From a checkpoint of a small transformer trained on Wikipedia: vocabulary 1024, rotary positions.
MLP neurons of a small language model. Each row is named by its layer, matrix (gate and up: input weights) and neuron, and shows model dimensions 0-127. Each number is 500 + 50 x the weight over its row's rms, rounded and kept within 0 to 999. Numbers have three digits each. A neuron's up and down rows have the sign that makes its largest values positive.
After each neuron's rows, "fires on" lists the tokens most often at its 100 highest values on Wikipedia text that the model never trained on.

L10.gate102:606507571555517502497474454499498461499558423476478460471552524542436514512464543465470522516454636450493559444449451486507465542517544466548525505446401421557537530569534566464479502512538540521499512553556397573413498464557472554442499500463407432565475492450449468606516486439506543480517563460454535538416493549480518489520469504473494476538399481438536509619517438526439476570545
L10.up102:605514496554558629459456544494489521454589487633519529508485585470504536491536564440478470507515490474494490514504502535554576546449539502457525467512424556559515533515556567501426559491500529414532481511453403428423502435545550456478588443564567509445519460495377521554470473485515476534476519522412445598437468532400465535480442504400500418461414492520463516513440553522537517558465
fires on: " Eng", "eng", "if", "en", "w", "eb"

L6.gate336:544536430516473431494553506434428443409436445528579445379599510511489518509482533440438536468567521468461472464430465524457548628451463409561555494436507509460503563519419529439463523484508516487509451478467455494499462511566464507494401529408545480453521524492504483517483560459466526567601489588465549492579511500560423445524511519440491476427502545495537558588476440432518549529564
L6.up336:512574408500457418586585448495442467501529500524518433401524543479472520551436475484429577551561508524463433537542519530490490517449482491548462589478467446534577498412532460428537543479523531500395550540549486457593439471605532407358530546478521520544566417474393533373485460528608573452521466451483450576510481569452514398458472463540503517490518545544432445510448434480430498446502
fires on: "t", "g", "d", "ue", "av"

L7.gate205:546407438558494463538478442550566455456479532611433476417512510528378624549551525447557568515473507498344545562462526488516525484478530486515434460442454520519489552542442580528467509498558545443518546569565586539442520495454473501599598480466481519530475488406487509493589528517541468461510519487439547477481430514619472523509509558489469492514481579430483440473525488461441530535476
L7.up205:490470485477476382475598413486516497456495523488465543516623454568517564472493546487497394447442399460499505489535508504476467508507480469572412473530492479550486485454477383535516544497522520413308573522565489383498460464429412532530388466492418512533545545599424483488479547530448463458489456514482588547567524479465525527460535540442493534487563507535488422527516505567507505497512
fires on: "l", "n", "d", "ay", "th", "k"

L10.gate431:444484522528538530593458477497526452463539476417479499512506429471417501568544540563474505619514485496466490544458539516533492524520504482472537402422481473512503498489482525402555423521525444458403413586478423541487409566409403529535595573450463415587475532540536429528461511577504461475547424560477557502523504494564432434578540482546508463488398590504488545490538474440418516509487
L10.up431:447383586476554518608502485542517506450485524450612504515520457530485604365487517531493443500513563529470458529537570514500446356525482479494446488466457467480492460518539519499513551433500509458478549473453476473409590538513524567548467524501497563485558427526469449410501546595426517465547510599480411511553468446455438567507452583471566503590587529447469486448533585476464509485549
fires on: " H", "l", "n", "ine", "H", "rit"

L10.gate447:538523559490473508595516467509641445588466513426469483608559540554466480447518508540544562532490561467489501493465479501497531586521523507551622482494492442513465427501507442506453518503536420545505437462417358524463421459503560490480468404469559568427537548492476537486480487538398558560565516479533472538542525509556448531432442572521523480522554490454563503493447521497497570627490
L10.up447:584419525481510520481456504456448491510516473469529576509488504463550438467487534516461458530581379530492552538480495434439486552600505585502438464521503528438452467541493476593501646577502439421524507545535546567559468437428533520586521404458570449472587495431473496443554525437448541554487488412564465478471455452519619451533601479515512503455465472507524450498548466586461492561488
fires on: "\"", "it", "et", "eng"

L10.gate313:491505440508569525446490397515593549442457463529504489468470582523473423542561415448521569490490447460481462565493424485499598541508395460455516457563526505528504488579423575550427636518459561498542597501467564543507614461511599620520528519445469567479590526487488435559534568513414479538516459454492596472508505590466476546478507494474418466448481408475494432498506529467482514524540
L10.up313:432432514500543545504462427458509483471508567532428540538472524597452432530552451500597498488435437586516513551421470445448518483513491491490523465500472448544608473546599538595519440460499523542449396490464474467518542498433555587550546488410521535469528501404511487502523510456416453518588436498482508540514397534449469431535549581514526552524553473423549497502445485427498482502557
fires on: "ject", "oup", "ect", "ent"

L6.gate376:503595562436546459518471490549432458437417452486576393496520458405602488516610496562474486448504572619413544432541495495426490445414494493473452539501539584557463468487486489545496505547528477543479569496479536504440524489513565466452428456523490464504547496509514543507575539495406500429525435504470617451452554569493461483499471449444474447467474507529557538544421547536393586636522
L6.up376:497527488463526517500561496456490490512511541502471499470597464552369452526576549507592545518575462541379440471448497414591493508483496481405495360433472483472525459522442478473554509566529445472596409494511518492474532478536480396440497442466485482480546519519519556425466447569560572478485471508433486509512516474532490490552516571471528577491380564553513604530581598530422487463518
fires on: "I", "is", "iz", " ", "ation"

L10.gate284:425588563587435505507486519416433514497506425514517536611509470625575499557559552526491495537523536533411522460465461522485529465477519555466475594518617581483523497578474436556498489542575469515543559484363506455527430456568488445570552500505525498493492547494566514532504519592432571496509454563429428468487537468526545552404523543432535499455522535401472524446532531451489525570559
L10.up284:538581449563440376531546571562559556462409422518552436500429431411512534493594598505476532477469493497443465535511455548495545515572600517549452509472464453479533518493459550422569462586565536497525432575462410382470494537449473554469528542494540465494548463371539515479435473536515474438456482496572550491529536423484493469510482450519567518529498519508459540501558615467563463524525
fires on: "ri", " ", "ic", "ru", "ep", "um"

L9.gate107:505525419484473518453467456523499613456545546456428509531522406467510491394419498520488483445532517571516460450546586542534465478504580437515397511503469517467492441485571509515557463458580457571512462575474398440438443378464500445531526496575382543510482399526593444500567515426515578597590466491518408549472501443502421421510518569507499564562468527545450468524502415548442543471487
L9.up107:512511508507533465442452467462474568531521520548531534482441485529459550530529491503436448427494370473530469472452493544464527481476459429427499511554520696441541483495534499534510601530473517532626543503489511522489498541417567532478474415499481459512482468564561498527499524455450521540517467553423584539559557466505469509399426601540512518487476449519447527548508623537502555587482
fires on: "ce", "le", "lect", "ne", "t", "S"

L10.gate138:558477554530459504411390495489509459439523520541611407490539511469461459429549636589497488538514482592531463578528456603399426462615535505585473498438492486531503491456514417463528482505441412526494535445443521551481583410523511517526490488500496477452440505535571545496493552498447570535424462511517540501509549526494490467436386546397531530485465436481416545524435472487556424570521
L10.up138:592623481419547581450411472520507530460459534638517440442545482466464488514490502567472419500524550514623526471461526550557478541580537528497500540453506418538501470494543553445638435489460451534452544464528465509528502471467447445488530445413470481580519416492574488579565448475522535452409459485492538498545462416484548493445595565526405511538430429416499506537538602513451510532490
fires on: "oc", "ar", "en", "f", "m"

L6.gate398:440583546654522554453498430515595455472473473486491533469473413457522442474437487501528592596507519538512492425434516474451568530520403440470439538497510525502492494501511490468488511464488572575548524448551530539421401373582472396440486426469433444503544579491560494340487490508501541474537488504499516433551501511475529442398488402515528488555505475470566501464528530548545517477469
L6.up398:504448351546561511487483494551437502452566541565569483515519462471534491425503526482535502527488547562550545549551544499460473488458550548415498593577403433465422455507499515536606444520437459454486418417500522499501547473583497580404600481528560418507456460492554510508536519536455518476525536500378435487536535534437436418398473489512460530566477441522485560456425628511445543387465
fires on: "a", "al"

L4.gate336:495500459488501544405439477629557470541552525501526509527484414478506484384488557507516592418544465477521469513459428494417528429562598511473519463476450479492499525543447535542521355487587444493545472527462496493541555511483511496526425598494436531462550530516530546538552499488518532481524472611473449635475449484549466557534479486534571501481553534540418491552455510458496570505480
L4.up336:492499431535510602502585460520462477559523454495457517571518397530569490484426464509522463487569518603497595481543425540572535434528473546577435396551441381475451453451548570568493556478530500408408508526487571531496452516521440502508518548545514476529488571524524470489501478542552466647529549507478542447499423508502489456593526400520474429579572557587555505542472488507430442485390
fires on: "ach", "ince", "l", "ame", "ans", "ens"

L10.gate19:515508447530448437560494447423510472471562468546518436458502449517425475454586560590461480509587446444464433454425530534477455623436536486548512482502460518609518447513480545509522411456487539496472483600532509513483482449442494505577599426541506458471464577446610462561525503501426506490527504547489397568483548489539515506503554500415528510482517507568597445473575468456527614508476
L10.up19:526488480373514510577547477448433441548505546467542488502506465542522510480507593549553572538490513553478455533517474419562530560561549506488431521479470536592437419557485410554512555493482445581518530551490464509541438496480569509516514509514524516428595545502529485501512474540479495588494548478472414453536518513583415497525385514416532516481366521445489532476462598561491599525481
fires on: "on", "r", "et", "ber", "er", "t"

L4.gate424:586474515548550530495448442446563538526466426448403544578499521537552488549455500489457453475509567552495534504491536541528465525435530459457489458464549562475531453432589489476569443432456630405508416540528392488534510439518478463570464545540475438519425577522525538510369451477489587503458432519477525590520562518490554509411578458383460495458453457512471426510494455497536480589563
L4.up424:546597494455512528641471446528471519476507454495384575576464433457481510464483479534567443463542531431469608502497563491544517412527582561495578394458471495534513430499502417506512493470527579463522400472502520527464493440433563431516512475514472427440497555468508454534482515458432556523553531463570483547517490540529518484520586425465503467566559446519594556616515534526534488480493
fires on: "il", "le", "ra", " se", "ab", "ng"

L11.gate316:476516525512479534521445476439507455511503473544445464430530503570472429524514499560467525406509446512450488506496574498431542561512461458443496466503470416559582503527498528544413483522442553485524503470415386557517435424541467580543541528521459529511411534498577541496407598490379516583593375457528487547512529500477513475423465583443459559442486418476536444399473458463542448415529
L11.up316:424580491467480527408471438473471460476416509477432549529448579513559472537439476534516535429381451571416562390519597438483487502508493462478509484529457452503498510510484538547516578493422579455505555430465438516477506419554535597461502543511453467511443560393544491576402505505482474531478538487592493562497496537572570520497480505533530508440472427447494488473510585577507482491562
fires on: "ect", "ort", "act", "ut", "est", "ject"

L11.gate153:497457516387530493439561491574446437431478401489465427529485518572525463603571569443458515542515523517555493507525467449490507475511476394518505552569480444522559486439500516576524547527502487517484485574516452448533539446494609554443529425410476548550516516389441469519536493448544442588536579535430483510524488584419538515501449483508496458513449369479543466512512499451493552569503
L11.up153:468448523534521423504506443454565576489559596514490586454492558463570515526455443565510522487544532469536477461525491553593558508463423535459535520530559458541517488653553498436541411512447567429529474462399550604534516525461451568533484506441532499536451502528460500497572496530486523480517570408478410480510573490578437497518534570492403522531534510520445576442519394547535449395453
fires on: "on", "ire", "ater", "ment", "ation", "y"

L6.gate362:540534524561508468466482424584490532511522525503491445470444489442508444451514446544399486512392544394616446472480544445544517543603521445500471470511523609450538475476495524546470543476521459605542516496451499427426507555521509435525525415409454438465529501503524466550436474466395526564553512535510477517490501473436562510481466525483347519552542517448514528502541510406558587600473
L6.up362:551586447518450441501514554507483576515591493508470418513440477439457507507394423469494438449552572458422545500559487457548546523559509348454510543421500593473512464428469469483589574448434454448522572580539529450534495532554530438475446549536475512499529505460550568469467486442564531488500474479467478503403508494533450442484477664522433503478459495508554506492562413433480494479540
fires on: "is", "é", "at", "ou", "ow"

L9.gate298:487461453504517402658495420505446461513529517500524473480457496545465427515521548490518605423507431568384478526537513478536486518496536599594481517466462440508530526510551536431580447455466507502474504504493502589448555534515500379512548521420433445524508519553453455534507591430403518484517548521467509564594529402490473510474392454576481501495482452488429464594504417521502489474518
L9.up298:548468475417536520452511517453507494464446409563499541490528456558470568532523510415540516445473556484474531411517407563453482522462509467527547476503466452459544555600563610502498529511568509533601575447495489449507541548461561532471495459518552447561477613460493543514496520516386461463538482518444472466471597563436494486459570536489427502505456523637522528598591490456480503559564
fires on: " \"", "ro", "8", "6", "0", "4"

L8.gate310:485461500471493495510497503534422471484532403461446404526491488518527502480547565553518501507513585471511528369501462583457461590509521491512455503457467379479469476486507439474403489458498569388521531477446527483506496425522504457528449502493558535395516588505526538494542507468474578408526394426612465451422601567475530521466480516479501468534460518524481434466469449520391525534495
L8.up310:485484534524422421434463467561460422514508492587425347463458479422587578532556515512433415444542578516500446438470446564393449565528529517481421477464530459474515504531553582580442535461515468486512560484552467474472383509551594511497559473487561494491523496537523471541396523462394520504511457506440503517431522585518477547528535488495458484562547513500581504563520496478502566509565
fires on: "em", "p", "ing", "in", "et", "it"

L7.gate379:508424604471496461462491477532446414390518459500485577453539483539511505476510543475568509531479588480485646539453509411494452547469484556404533525508493458517585563517435545523467518472520462501512505554439479507505515529538499424575483496484428432436445465501622463462568497539535509457453483459452468533432617519552437505468504541463503505569500439494465425512499488440484563567540
L7.up379:455350480402483449515494523553562510457466462500410454541490466497548521384571490544529408571536549426587537532444514531423533574517553505512502418486548534489540541495535481524457538514481562455488528470515514486510436537603557520465544492364447508488531604406507443588513513577403527512536525538500559552451508512463473554539437518515517573421571483528423545469438443422563572453464
fires on: "it", "ent", "ic", "f", "est", "in"

L8.gate104:479430604537477489410469460470462484521550567461520483516506513518532404501349458466524513425509451505441585431520480606475448491394410535466555501492462466558463495383526547553476469551461441500478413447475524417511486502516517395563438569549516468475495486481482426485483472488496614496467537489585510411448428522372591505514586445451506537544476562577542488568459534456485578489544
L8.up104:517527534539468449515482478590544465583479541468472513524494419539521465567450499470533608517553466453445608561486431505401483473491527484473520505441539429440463398406590583504474494506419543500476495451542441483405544560463561532512446572497459432530459493444543539444464542483448563489490486583449494442576494480537536428487555575529534490493424525558503478447480589520516427481517
fires on: ":", "ur", "ro"

L10.gate306:519476467527457516454443472499422421551516494555553440474415534504553564482466629539579491399495448516575486449531518529498543508438493559612491491538483534558535448495462491523483459452528497478490442406406495441463488571431450512569565483454581475426470453538596507490579558494487492431491498489525587415505479546528589514613534501435503539502527560419451561529493520461455548582419
L10.up306:524489484564587454510548536438399493483504503550510569527462428473488518481541510549578440445501430584528457505516500550555483414492464547614403524538456537506497451533520522500529437540501489456517441514494477410515437539472476471499608582558536548448537396466512519513498537533508457316510493505502497510547553437538477439495446663524504552509458328509503550480459551531571520545471
fires on: "u", "ri", "ro", "ra", "ru"

L11.gate306:514465460556520494473484487484577536524441477489419489470517527524588453434502463533516459510465399529437530471454528529556543444491485512514411536442495435553490451472546565537505355405538560598559388585524525447464437436525571475630454576497502574438474559468534597473479568461557480457559502486600588573502525528436471466481504539474485470542464461457491567486476514543493521468530
L11.up306:514498498424520515531543494521483504401498457451558566466498558512474576491418525578447358417500572467567512535537483557596485444508480406493475479511522538555498574455428458517461501537523499436525561529496543571461513450553533450605477410548451503584584468528442472494489491533484444445467510478510452483581557603481539579468486499507486481388520495483362426466427654517503455523534
fires on: ",", ".", " of", "out"

L6.gate177:519487525473476584488531464577483482508518449465511460529436475510593562549513542491550472538494494447518476456384451413554410477511532510621526446531427445511566433513474463485456437442499530511574474461454483508511502432511476621454476620349489470463564532414579581507460482610468530478440408502467586533539530419456443576497604472451525496506441554464535552499453477521529524595523
L6.up177:440598518465469481546513552534502528424533584503558541476543515452549522445522472478437459485460492606529449583480484472445479512536487544496535413394453453529426429555418461518455484455526521402424483471398532529408523546484533526489497514539509623504545526607465444560462517476521451547521490507621505479590432581443495532563538588459453507474491482510504460584426492519463493583379
fires on: "it", "ing", "ed", "s", " of"

L9.gate419:520581582430501510502462463565455474527505496497494489517439472549471524525435486398566520446492517544585541415589537436420545459448473578447576521528377534546494502516510459591515398420487540442481523460471450487532405590428519482511423480478467566473459463464506482445459530573526532516473545553514482591492513547501503545474501488512486435570624499458380485477474465548516591542435
L9.up419:483581471539475483417517463497434502529511602479446415472386534553409554543579483446631504532529411434539557473449510543505532539433520505442512460436448477531486511554445434527477451465531516467543561502583576475416430535556499543555505465496437493607495615546482431528506597587507539547608465513502545512497572411510507547527471475500451498531478518486534421477508443522508419495531
fires on: "s", "ll", "n", "ect", "ol", "ell"

L11.gate370:514461570452497476572503518484501500441551496504543518406485470604417543522538503475507510425457473551475507586478514469470524567545495482558505465436437535556568513532399427537505551526486543567500527494461453492444405388462525610543482523412452575535507544469464503566450509579527500468517490558467488466453533480545499530518565481470552540498539426401597557666522602495498615481580
L11.up370:477412477482532507585560495487484483481532448433611523436545514444555473497585452479530627479550503473480505547481557518550430492552452515549520564483592535596473511587497440547590570492500429564462467554439476546529465524473567480475474547440542468514444552490528502606531485578594518429504492491528434471429560420470461487585504487548547492511440474453605543556563596491552478506493
fires on: "st", "ast", "et", "t", "2"

L9.gate234:493523514535426426450483471500555429496468486417489517552495520504545421474480477575478589618448472553530517476379476412415431500509517425453535386524517608545528483543452539499470405440487439559643517398558545503502413495410427531528472544456429441598530505480554519539432464473444544472540417493479463516478527536522504413510534487469498529542548457489512550507478538476542542557443
L9.up234:471431509450498568559496529416530492510473451498499483496479523416461429459306501515445539558543452600513372505475503357510575551551541374501529537538493480476556531530553503546569499539516454509584525563567438464526535531521494525475561492578500451602518373516479451515515495474517568535505460541461573416443455488464470490453482507475551488585395577480535548478542532475527507534449
fires on: "a", "i", "ell", "ie"

L6.gate216:531438504565496447526478501576573418489594475552525493459504522484524410408459545545538421524543542526610527492505530459454557536462560498483495389590475426489493552549543570522604477471511506480452445527467574572547509497521423482619517491561514497471506472548503380546584527468469542463535499507498511565596543485425463481423522472403507536505508490551422556563492573551447547496468
L6.up216:470465450512511481540459520517502521448531500539478472506486494501506589445484566458421509574563600472479532441511449495545478438520528482417478551416439506524487504528529550494486445529528444562509459467427577504491446476511506537452541426491470546384503527499554347499530548545407437520447489563474524447599466406499498523513454559522491527483425584475518414493497567496622690540519
fires on: "j", "an", "ry", "er", "t"

L7.gate341:570421543543493509515465500396486417570438437555489517529491518471472434456532510515473481403550496428460453430464424569558469544526566478578447544455493505541549419622458534464544496472570449397439476445485486469442486444425465512498517525450554568464471512474515531436474545521478494446470606508452578567530480518468555485530549506492521534503544575488601478478437528601425581525410
L7.up341:433504612551482468574601473453485492583478473470510474484485533532608438498520493532539606487486377544503541506470552556511511484534456562490465513536522480482473515458523488602539444489558491459401513462590511517457580537561487487529462538481489558572505531475622455508506541450567481540480550572520590526561477569420450418451440548521496517421528443513437478398384466557474481580456
fires on: "u", "n", "ru", "ord", "du", "un"

L7.gate179:528494554523524534621420520451445448471501494457581480493395468484622499472509535527469496457503463447495466514517541613475419431370416480481416524479502544564538456413530433584542449535445546504452465434528423454487494460464492486551528467571509486427494546578501413475500491499386515539397501550431412430499508466458506570517472489437447501458505557549489497499501629425501554521488
L7.up179:508488507504519490422507527533473531553531534540540525519466468567498395484394608562478523445572527473500538526454437468532479424490477481449420478416524459467485539487558481492484495424461509621611380500607467492555426530523521496531449548470540497604394523580499533509586595547449462405610441598500505501491488450502552482457483498525444473511468409525488458460451487516505448469485
fires on: "=", "ro", "u", "du", "b", "v"

L9.gate434:437389479495497613507488427506443459439474486537490423535395526469531499477538507563514541491547443485567554460432503441392451466431552478522584529498482535427455484575536538559520567446535414479511443517408474488536492558502503495449544564431491425563513441514497595431540485555503458427568539608450553463431511522469395532559549517515555513487583585489482506488474470545558555508469
L9.up434:515552502435520529444535540511558489508539454515390499448487460539525519556480542426523465520486589502507533558467479445478459477434527554546504465517487429551456492592520465405499575402504595446497541542519604476411520417585468462488426495567468491494501507458438466532574518539541475574498627570553487515480526482539553529432466524490482531495611431493559549399494476540427539548455
fires on: "t", "p", "s"

L9.gate258:470457572515494435502439510527510495554501480412496496402488499546544541523496565553470460549491497537487469525511541452432466546516461549545520449532408520505414499538508489554487468481614556493555538536485493460581492440470442501536484547438550484488514509442610569529564419554487540471435483520474502503623497452477509518431511476520464548503501453548452441636438607500387471444476
L9.up258:541453481482563503451514604471528469491484529429593536473514536559552443574499493454386529500483508521461540513475462553454486527511553503462531429458607492600429530517441447573585464533533516535599501445516489523526439515597575478498422527541469364506495496525581431383508510404472520518487593648496578574544546484498503494515392575506493549498558449518424490479471513446463423513533
fires on: "al", "a", "ge", " up", "p"

L8.gate43:556491433505517506593422477521515475439457433426425416572469508545554366493597496503383470396520449526495581479486480507456406492504602463522537470453480484497483410549469540488463586441488438470482530592529459455530426433448551481500426565516539493514464483434477504532552575551407501478554490428428488522431582505435476430579547455501527507477414440450409521566426499540521488608530
L8.up43:409440562544542481604494498455552443501529491436453572543493470554564549564534451575429554445456519488506538485455400522463386575540453570466531490472404426442469479543444396492520524463557536428475463459489490460430453475567517461529474533402431541549433457487504540503461533509461456404534562525477493471463531490488544604483486473505498532418508446485593445454500514489480535536493
fires on: "p", "ep", "ed", "amp", "ib", "ab"

L8.gate82:537472597466499476326441444503428541461460509573536554555507475510485561496497482474472463500473408543540547479439512494466462482496406544493419493533499534470544461433574504584505465464597518490549523444463394497513470422578504472600383442437507527559487499491514524381477399500486576522491501474506538454509540514428547551474548546454510542541601435533577496479495462515496509572444
L8.up82:556450447516491517489526473527458499512574463477486608508547489500463523562495504458589500544584552436519531462529495480497497447450583550419460426530408471476504482539455495565482432513484584519522484514391372552470526523435484537562458523559575482473363468562554475451506470484445493479444562398534568545649480591459448483453438593473576441526480535479479530509426582553482463495509
fires on: " of", "al", "ain", "ative", "ile", "ad"

L7.gate282:472453543539443505525506419470497473497417431585478493417509548483539477453533556459556452435445483489463449497536425452447520497467508428490528533529496571469521515494472517497546438485471473494515503514495484548442553432467472421540497427526564543499598492539548413477476526507523508616506524438380575520560547429520460508487563456353578518457443504546481449526465488519378516588462
L7.up282:512559566518570473468490478469489569502414526549498476437454619463504479583576557465472483418445578467464598511480467458558522557506540525503467492512428454429526564477505505610549470385548402502496496523543469422495503481544534481493493550478491415444511515403434523456481521463494517449535514516421445536537497502528515480554487506496481590424398459559498517563531590499519536493531
fires on: " over", "ing", "e", "an", "ide"

L7.gate193:530504490542481442516545473473556500505557530476378474453486513537574557495446520500511535492409501503487486470440540499508406473450486468473387491565464505524620496546435475574548472412509527465419457496551553555458533401518448511433499432491433473472554543429584392450487530527449576489561520425569475479509567487532513526433504507490517509464525516441483483502359443409407604447541
L7.up193:551460372485516466542474562562494516538453490501516469439526543458547500549456389440436475377448565422387533506497498431503454515415505478464491513578400533526547508451477460569545407426426458449442438472455541406481401495561535516586483495516452500503539530475459494527395504496579484526514515515415415506552526443483481432451572453428493462517537511474575462469583466535552497453556
fires on: "),", " is", ")", "an", "s", "e"

L10.gate291:545444525537396493452472471607495555459574513557523459533508538594506489559452479507485553378556522511471414473546499490445428494465580457493523573568449516500482426550533540525522443360526487547560444507435485582474527461502522534513450436455552601481529532555525404466485549393438484522593506521566584553551496499429449493486416504458419550473510493490481451488536379558490470543466
L10.up291:538531523493585524473474515475488502530478461535473505527524474553538468626405475535572570535566466542546480512557423557497494511357382451543497521493559453474463555612508493440488482425537561572460552419480537498534541588514538486473433480425467578486518560526500477420523492436502518574508581534574504515520539491425603498513492473494551517496474552602501457570511475488447526461519
fires on: "ear", "le", "al", "ex", "it", "ar"

L7.gate380:507450512429511436501445489494513464415445588542511482441538500508484502516515560442527489556502378485512465540428497458471502500523439383484443566568467475517570542495516511451600458454416497424628482534486551538458619508470498501580421434445479386409540446459517441533530496480431549509514447469489593534493585474503454446469477520443463436612446461471543447547502511491470602588528
L7.up380:623507564478457553440498614547566550458589508541498523489532462518426517521462464450514508513528471555565482468495560536504530519479597440527542528542541489506479572422491467505644490475448462413463547467455456506491459514529465462436552509465416484510405527497488477546465438546525521520452439605474483502495465485531542477470518504534608515500485553439460458526410534471626541473443
fires on: "f", "un", "ar", "ge", "g", "act"

L9.gate410:586492604416491513502399375420521471561567479492460514503527552482598489437545541518583434486497515462497430490497552576478416494515529581524473608427448459546480578543514498499591587531522477480515529548516534474499455503549445438537477494452441511481520566489506478561556492510553510464513446453538479558385501559537479442482568445449516509511438561548602438533531486590417479598560
L9.up410:379445554475469451536460449539510462483490539502541555562499542500426445555546457575548547445452455509408584446478554582421466545578597527474520468589527530514491529591493424522546474493532483502451458385478500553419585528517610501475446543496580642522511555526441497502476431418512450457582543508503493513408469545515488524515574476502528528510489475459522494609603499490528545465509
fires on: "et", " ex", "ad", "ord", "st"

L11.gate162:542471412391489571490479454524454531551467482487490443521463519548472530452541477477506510508564629599484454439539525524506460544438550427496551523463541436497538516392563500618502545501473574472561553491441461517478487498480457463499486562530512547599483573443487519531581473491511513454479575532436419446539525509446432563496437492412530307514541577534443536538538495483481503617526
L11.up162:483556457432360530471507503618557480554498417484512452478473480547437504456526440441516452443495597462514533433527517505442513486399503490552447562434438441581529538473438428569547463466518560429478562528630511467562470478552492510507473563545528477516589581487557462520469469464522517566556478588558540486446572586523497479525527557503517493527541415478539552529529469522450566530523
fires on: " N", " n"

L9.gate437:458544500541412473486489467463463430530448459507506561546485451510579477584555485546520450453593535534472521458534513583516486500484588543532547505557488605543520417514492463526549454447537576400506502410429494484458469454491492518529468555538579429471445554526629559545450507464474579509569428579448421617474590604497539559491468472519557564546512459515431516449488543496464542509469
L9.up437:595596382451480517466473526450506526456562532457432492489498535451543495574483449563531509530502464459498553584421516539499525575499555572589542511504512511424416515514578453506459480514555585499470495478492546568535460404520531494482520496553497404619509573521522529475518524403564456607506541562503492463461453492544558409490448445497512514516603394517464503498536530477510485518488
fires on: " ac", "c", " se", "le", "on"

L4.gate45:459479565518486512487500455510524431547457485453431427472432622490438497445464424515392514451447556502389515429469451548431418518518544545531438458458524504524562551547598415462501442523549479497532482568507506459402388503580534512508456469457551571452477524482515499409451511413590605474499565499538536513543521516475566512499434525497497504540397523472358470557380420495502577522437
L4.up45:643428577419469553544507485530504425508443439500430584432409483510492501621472515460501451423536440503497584445539448548409561539560483487511456485553504531570554492590514516487413620496533432526580507466563526459585516439547464555490483469531567428502459492599495458562517475558504471554427511475534528467482555526433502530545515478511453501546512481473532370438537534512436554555497
fires on: "ater", "et", "en", "it", "ut", "ail"

L11.gate112:531531459481616433550445474523495480527439565544511410506577494568513479460522494521502476399507531446428493543416546473465503438483512511576461532545465454504485448452598511478525536474435522529491508573542503539441504483524535513423441628513380460546581455495464519465501539465558526495493411519555489573489513544522476581548556566484504445469503524527540496601399576486471542471432
L11.up112:507410460422473545526549449556537472389406440549524415548553560531407516484417532460460436451466442421556529422520496487576436488485555434448486590547435490488502465375512520470542522468470540409508554444517593554511442503363491418527594512525493496571458572529522506485505460458455483555491428514416464460497406578503523501482497485430518499472535475599453427462452488534507448549519
fires on: ",", ".", "′", "H", "R", " H"

L8.gate286:596540490473414570515391462549489500531515555523444511525453514591505460477492449540486489496581534462518387465439471566428446444523535534510528526500493470556584549549411474500457407477496553533542456512429409561492447487506553555468551557522531471573403509431605574460503491452492515465486484461512469543449517523457489454480615520484488502402583446425517471576365442433445495483573
L8.up286:559492543505559450470491519485503466488479483565494484431495646500470525574587534465526551505564555432498563645347450484510469549501565473545491478567359519475485568613535512586482506470500492478603576535533404463480473427474477449530541445504480471575503508446415443510433441499459415476465486465445438546533627489474490532523501544483554466497557579488526519527486494560586505518451
fires on: "i", "en", "il", "it", "eng", "ed"

L6.gate344:593498584489561401435560457502622535443507531443437505498439521558630512515452418534474544562417485506566532519473489496498574582473479415558510506506502551439532499489412482587500609535531512478478470563375538507552501537433486514504507470510545498423556488444508470481566494427444586462456571441529540497415659480499490522495508487453478546422499486514484456608529470445453535492573
L6.up344:476592451612479407446512551457519514442519384575522465440545507531446539622431543446481418484470483526443387436503463503484537439510466506513465433445547498424613487415502545510423589381449502445577510494495493492556485512533462516501516449504509479577555494472467495567408509595496501499569505473550491562536555413531550459528517452434491522511499462508534556482565487527454510521545
fires on: "is", "s", "at", "red"